Weights of a small GPT-style language model, trained from scratch on English Wikipedia: MLP 640 ReLU, LayerNorm before each block.
MLP neurons of a small language model. Each row is named by its layer, matrix (up: input weights; down: output weights) and neuron, and shows model dimensions 0-159. Each number is 500 + 50 x the weight over its row's rms, rounded and kept within 0 to 999. Numbers have three digits each.
After each neuron's rows, "fires after" lists the tokens most often just before its 100 highest values on Wikipedia text that the model never trained on; "fires before" lists the tokens most often just after its 100 highest values on Wikipedia text that the model never trained on.

L4.up459:517564483537492472558438544516468492484523483520466545521445419449526531448563562584500597541521476490529516489493511510470426458425469430511480417533426547582507533505420434473479512461575497475452397528485465471590536501461521425514475599558566476466387559512457417586455539454453616606529508452525520543501522401471418529480470453484528483564529470522462527488530434443441515519387564556491467486586525504599574601600542450505513510402452516502500494477517533526412528585478500
L4.down459:459509416511457558504656482395493450490519493518527426524516529497476431530436533471519420525508469514419547431507514507538543525581510552545483533485459546406596447441524537501568583508406463522547556382608518576468543538537505482392549529419448512511585457454503588454563539522537435514466508514526525474553490450529555437554475411586447489513502481544463434477555569461567537579560526505466469574476471444438486402439421536494473450472460559453569491539470461495551470508477519
fires after: " "
fires before: ",", "9", "0", "8", "3"

L8.up345:605450465561548456585530570370480389423635495499501531443452505500519560547544495539460544450474535440542457490551541450477576493473552496484448556501537457478556482568521473441551469568581468462529524510435525457485455517483555487517472561504466458565530497515526615428477539478496503484551472497507428588470474512481413462458490467456470518520526449490435470486549573531503646572520425509499383422572436443461537461527563476560477433562485405495512470471560497599517423488488561
L8.down345:440428631485493474454494458604537527623429474549495460545511503433524545441500511475501489525464488466488516445513490434494466472557422479495599490511550554593539456459516451561526598399473494567463570556595451536492416420515553553552546444534518404487478504455500534535522522500529439527442480496499508423512502443497469547524519512556537517559520568419547501466481482499386445448503506531474593520544554621552442552492560450409535413470459535528494515544503472362441551446443527
fires after: "1", "–"
fires before: "9", "8", "7", "4"

L8.up464:559502615491439502460515462530560540486505512506543499562508533465493483521435522558512567504533545487491542474570532599530514508571480505534534578490479523467450425445464499553477431404567594610566470380474496474432449573490528551543541558454530490524465427547504506577464497557534455557464542562366478481505571581449533492549551441486561667592485525565506520493603510597463510465436547565531522564506483556563492504383536515520529502460549456498511495531552496581490447504528449
L8.down464:560407426519629442518476495419392459577461540446356511477506519513535557471502448516547491493495510515516499472480627478412498520485520496391446393476443508589528601562481492454552510543581500416472555529560486571587554438490509489461579549491520535519543539496443510481472528419521487511496465441534560482532499392419562554446489584543458396491462555416447495492456531437536555535540505477482531474527547502444553466519562470412518568550471509510520510526442554431556530515504513
fires after: "0", "um", "9", "al"
fires before: "8", "9", "ili", "6", "5", "4"

L9.up370:557458515570494487517584494535510497488505420552526517520515512586534500465487466485493417541472530535456519480595541447500523550379503554526546581507602542521433477419456536443528505542448464527526455477483414533497490515455447587537445496478408491465485417520447542400539467521455625470457449444473458486547530501460514539462479353490543536492411560397451444481545587519500619529426505580591576486462495538495512565457375441443493497484572561443555521502535535528478464540539545
L9.down370:506478590502518535438458465518390410407407517512497436549522458422544497492465457503489573390504529548448490453527534519447496573510508525569533424460463522430467494472495498655502545593523646551456496488485526549541434529512572507592488555479527503504539520496568434399576471481438436530544400559484526498537479423474543494566495556569407488469531454575549486423442508531516410574537530460476536461492511418472529422439499511544584523518466502496518446502520560454533572543491464
fires after: "2"
fires before: "0", "1", "2", " |"

L8.up477:613440563482500442465498516485489499492497510478434543476499532405461446585416492476461565520499571441528525480457492441602486451645455528573541565522507512531515494474460500441563492589539456456497446520401510572444393468471541471526482531500506469584467411472452551532467496408526415562547494428459462497420538488466599554508551520523508530552478498484428350462485511501563546505511518507421423461481437520559562530587428482446568461476445522552513499595547439496465436475457449
L8.down477:405497490429507535459494529505499504501531477584489476569455440559457569464550459527485507558501522543416542591487519464384585528445482522526466509526513416442428484546420496595389403444476505538557500444473520559522530546483422501486484475508477508460558524432530477489551443545496574526464499504483463434535565399513409386505473543421587517511506558489550528540496402505516572433625540475492579542562570551443510513392571531496406507475565460466483514498442503450559459532567552
fires after: "9", "8", "7"
fires before: "4", "9", "5", "2", "0", "6"

L9.up96:408503541467451466592557608475441463505462520456509518441471500608568442516532502530485537498458470486527473543502573481494524457464608471575476438454599468446559522512415503505486535560573526478547358491389505484540542523526452458473534428582480527535530562445526483594489515535501547483470425520482456527507460492484451478534521469494419476520459462430553434563534552603556559506489524403577589430477557563492480475554556446509426475543478482440560472473465426408458559485469623
L9.down96:492526426520490453516548415558472509480437540441573576550534497439595462480505503485475532499497545549469534526592496571418520464472482536417469460456474415389471490506415339462502563472557477546506500443530501538557448491541497537529563554454595507458533431496576463475470588534535450546527494501567591541545562478483557479544458562483477507464651428477453500429441441420443451463476507602491512492575498457539494485508494483490577443503533474590513578463544485484422506481569402
fires after: " ", " Notes", " w", ")"
fires before: "\n", "re"

L6.up490:481542508404580438549511461482566493438515445502450510496576522536462521499569452492510646499502586510575557500545541460497549474419530487641414466503484485547440564480409477511500515507543500531476463441449555471535540538465540483534476559493469468476584427528456464485509519475492356542482546503533559524451428514515420567444540572525485415408527557539555472501416480466428597455417407511510508434604516395509542469462473480439534506478549486388490473564480437555495508517544484
L6.down490:456480461592444537514488487471473534582524418468557510494397547481581503492451501460468507455527412518513517492490521529479469471525461611510560557405549470525479516504483584485495502544458511528564462451483536439483476514523554522529392429544436435443364449500445399488510553501603491564525585594553487499498570473530583489546597474453470698575464488566484440534557515512474470438488577522489478515439518570494481489468532561494518487455504487537387488501480507442576434438484553
fires after: "\n"
fires before: "==", "The", "In", "On", "W", "==="

L4.up443:444512476491599529486524482469506464429554474531497484575569454600489620437576529473492427433577456424459523495521548562524559560408505524502491485465498465447519482524467479576512489508559530547474516540583501475555528504416521453499537456547504356486465405417506514468457472500479510454446492521540518553465416496540538392598430545470487472502474487517510504480483515425493549459457579428463460414520573544526531454477508562535549500487539674545517479536477483548588368417484560
L4.down443:464589507503570407472453419528533447537523435503439561418453464422512596589531460386526483538482539542544494460460501461457477538544476495619532511449501588474464603504525512479432463505450469471506532410506576559470505528515414483443459498609467549493443475524444562461440547420496503570472520557367524510576587472521446574535509462558633595486513441430506464518483498498525524496417433497473483457519503466565543492538495483535444597464544395489512547483512542547444501517512512
fires after: "\n", "\"", " ", " Party", ")"
fires before: " ", " R", " G", " D"

L4.up357:517441505570555495482447549554437398536486465526412521477512510581483499546556516558482522525512522475509525486494391574522627440535564420551542518450422515407551529529505429480533506382534436464433480517629534469542482413505532490422433468414521446501564515524490540499503629505576466572580512456498545512481465536534440443454511461397517462455484445536508515476443491529529560474445481533446455474508589439507495452531441569450454528483560430529489502480486542601536482461620571
L4.down357:445444529519466539531499469372537463470493551479517420485505464476487560465458476499468553539555390596540468498515519472516430500471501582524526486572483579546433517497494535484463407470530583652429507480424522502460527601545523517537521479565528474542497505412528502532510469509501564464533506481462461540535461461459468507553557522599495550467479573455488506528534546433531401546546562497501469532462507464387393539488641404589517427481426537451444458457547525463425510556387550
fires after: "\n", " ", "4"
fires before: " ", "=", " –", "|"

L8.up495:478545491508404557455510399547563488481513511423461492473543429477532524477493517350471517570516538559472551541540635467521560573478523516506492503509473520549426489501459531474389502471585555544529426506458462421577440471476576563528483409451529550452459456491420533443538542515596531481449498537448517518568497459501490534437522482463513385506412503509554423477469529539545486546531506431471527581522589592485489488473552537626548529524587542521556549510627449473506571508545483
L8.down495:567516487451410417467498498474489562505486486466574550545497504601469458479585481491499632527547595463525503459562474543474463482527480414430512503554559562452518468554493484447478525568517523468431544509376523448463518592502545530519596522553497528476430485451527468492568542546508513543553559465562400479514508509538435465583529536468384454533629387477501488453499543491445395494474501508537455501517592462594451541448447515411492518444434597529463445495410511521522459498480426
fires after: "2", " S", " No", " ", "unn"
fires before: "0", "uk", "1", "-", " ", " |"

L6.up525:471490495496505466586527525587523548544511408565459529556493535444532623443536476516544540416403554538464475446411501540456555447529502508510583396563510491503541545523520368446492572535528445488536593492481486468529542440402475529530525514453509459430499473523388461465487547492484460443503474494535555502550479456478454500562512512525608522460521512461530528536490519427531550563467501477492584499528531567510549512561488501405475367505565534489407483478686480448488527522454400
L6.down525:503504477614486516597506412445536632505523463489527440477525560595533458506457540482574522526530505450615501472513432479437538483442456457380528459451485519612454506370458537557503496494422426438528567520501601445498516563547546467444465497538519490607542520508516545531455515468533458449483551501508491514482427507495525579525518490558483506537467609483476508514583585435473475528597467515467418462415549463500448521527501428442541476438445495506553479549428453477629454528477456
fires after: " |", " r"
fires before: "|", "\n", "0", "k"

L9.up319:481534519572522505538540513547582555490492477539573488476428607636441463502444485391450480488442480500423519461605518500456467587484438493557521584480465446432458511533472498450456451485564539449582441493491459485550551451470530431441520410528478470425492432534510474448411469463490448515523520508483486517469472486509434566526393508477493623502446530496603588475415526532516523598512540524484618559531537459409464552478457459485496527482559471447572612566481517484584518543491451
L9.down319:558508506519430526490519465493501480454583511573523562523514483419409503457571537497499537603520529535565402534536547459474501492492526491495500480496534630481540531527470470466369485593530409551544526464531532485440441552487535553568454396505488559540457540562488498444539396483491524471451468560546628538479430472515538466498536448515485390562465530523370461424482505488376431518446479511473435473505585422554521494594513546545411485446483499517508442431471503532511581561457536
fires after: "2", " ", "1"
fires before: "0", "1", "th", "2"

L9.up508:492507467508502462511555476474471532479582467514501482532448559529491560533539521611410433572427510463532451470475601567455543472384494591512499506519468615441552568533451536491475495537464462434554440532495504569559575455487523478468631414489490510491547405522456543429466458546540465472546483614415452552565492439522462502502467535423508473456487443469547554544566509469504544525623449561508527451445544549481423445494438409488495507534519488447424547433518554557569561452411529
L9.down508:534550502474455462636474598449563535550524436515492437446572608579473528457531519494500652497514452520520402440497467486468513603518415470476543569528447464524506530513480586506500473491473452452477499444538407488592504395448482525510540521508503562461456469528541451490516515520543548489538540452573420560519550462514427491461440538478443475468469442449545412590465424524496456562495529538508437527508555486485546444435480521602487410443606494490517488556375580442484459500523529
fires after: " ", " (", "–"
fires before: "0"

L9.up315:472562508495585503497478587496573388468511536522502558528521548524495537547521529553523383479421493575492495509562482506514430467450524455565432517492619535559593584493547465568478557500520423454506427468446509504473566436530425415475561560519426532423547450403628550467481406527405435459509443462448555491463448544478398525510478560546434498536511510557452503610557536509561456533466454380510482521498526429512513470452464457524458458591501477476536506429505537509514464482522455
L9.down315:553454562447497488492491536487506455515557360470548576544400476470500502404563473455406604552483448499490545543513511488507485502516441547512558539380492443410393486509448494492516538558525516533517484502537526550423472562479560517538495512479644402482484451598499489531439581503499394504532423554629510526451549554514512470418505467498490518562461525485470479572466503492479510547552483468494590414481575550551474460525574555489463399430524529516449458461526447607459533474481536
fires after: " the", ";", "s", " his", ","
fires before: "1", "2", "А", "3", "6", "4"

L9.up211:525426430554542523540416491439401563560508580484455539510493532557377550497519484485524429608539455536475515492596513488565466571433541559571508556510450532563568461432521509423468435507421522465456509402525407605521483503372488525441586495505423575518525507490559438520574536514595481493459474512551480523396536406451474504467482585426508487637485434448452469475559526512561499443568552494478441571539499478504475483527470500515551452494535501504470557486500461484539475482552478
L9.down211:434534546503590524469548520519536482510528452470415429458491500450560499530463450416515559456462538560416496517449540503485522527494508405552485484481546359458524511518454457604526535521528504441492476568464441509512513528471573498511407447497488509439445515553478479566524486558579461471545481380518573378558521536555523523512491518549456532442581529534494412536502489597469440495568381469443526555519444571521525588518579498473453534492461492440538458572546663462486546422449438
fires after: " ", "0"
fires before: "9", "8"

L9.up458:559497577414613476511519481482510555501570458520525506605508456540464506481558528492478438492431556569573584492505546523481584555520485451496502552456432449507449475533447489536508413566531429442465398512548421505541479474477606537601467482522451503419509424424442443427499374525527425556501381554517503481617495448525487456551521481449528581526453378510505519521550499499464467488405536513524497541494535472472578435457502497531507503545518544580534577451578514417492497503571535
L9.down458:493505509549452538426490533449449483424513562514524525490514488461466438457619556540443580531447463545524499507496557494589494533505543526563441510461497636562425581492472494476529531479580554469535532475453443443394561568505375449442494460514504550575424464421476531501598527518478474506518505511487440557475553592490440606470497454489542557531494510385522480391466425466434471545472527541455421505566467537540490506479572569512438492400532411548460451515571523499517434572445492
fires after: "2"
fires before: "0", "1", "2"

L8.up599:395403440509487544410527500377506506351511463527427492470481430542553466514506538521458510546488532461534480423480573504573457474456503458577536497522530520379511478541500528393526480554526570511537452547424569531395529483475595473499533449552477561559495538545404466552475583534440515553500503511440379501474535492472437478562490524515499562507520446433507593427607482507525559512486475444607548513499524497602515470498518522425479470406473530486450566511460482495552487557513570
L8.down599:437603487477432461501502510518569561515569379551451460468434493480380486429463531531452533554519566549505529472495482550402452456427399471550456395614547429467511460462522458491440450514559523460596571564506491539549554547418503491522586505528546493494517541471399528533503550442480621550454507494396532545490446430455509477510515588544549512564491545524485445493466553487571516509429421504490517519501458492462601493514524588546510445566541588484439443494550543467444508473484521
fires after: "0", "9", " ass", " ind", " det"
fires before: "0", "2", "3", "6", "5", "1"

L8.up368:500501476540462505492517425472562464503386440473510527473507464424515502534471595548559488515467465588558534487555486523488454530485602458583467468483497477450548558528432454562461453523528452555535566579507585503518482487528455523568530533492472464453475540495370515567523526493531472553483562511525482525486388457514467489575547591511475492589582450407526520540511433493455552476500557451432497454538580574542530463463573474697535536416508516493363585590457478525479477452493513
L8.down368:436415550572539563522449560393360459429516471504564487577539547417450456509529503432551539554584478528568494482490457517543432515465472516570576488600436475477549503496452464544473483511434571441515506519458556498498429505440497554515501525553538490506503483523461466489571475436555503579485420524467577613500489475488485516544482509555531504405465440482505390548554508528451558403415480427563487584421559440506495503520536458550460453561548441410527493538564480475569450454516602
fires after: ",", "9", "0", "7"
fires before: "0", "7", "2", "5", "4", "3"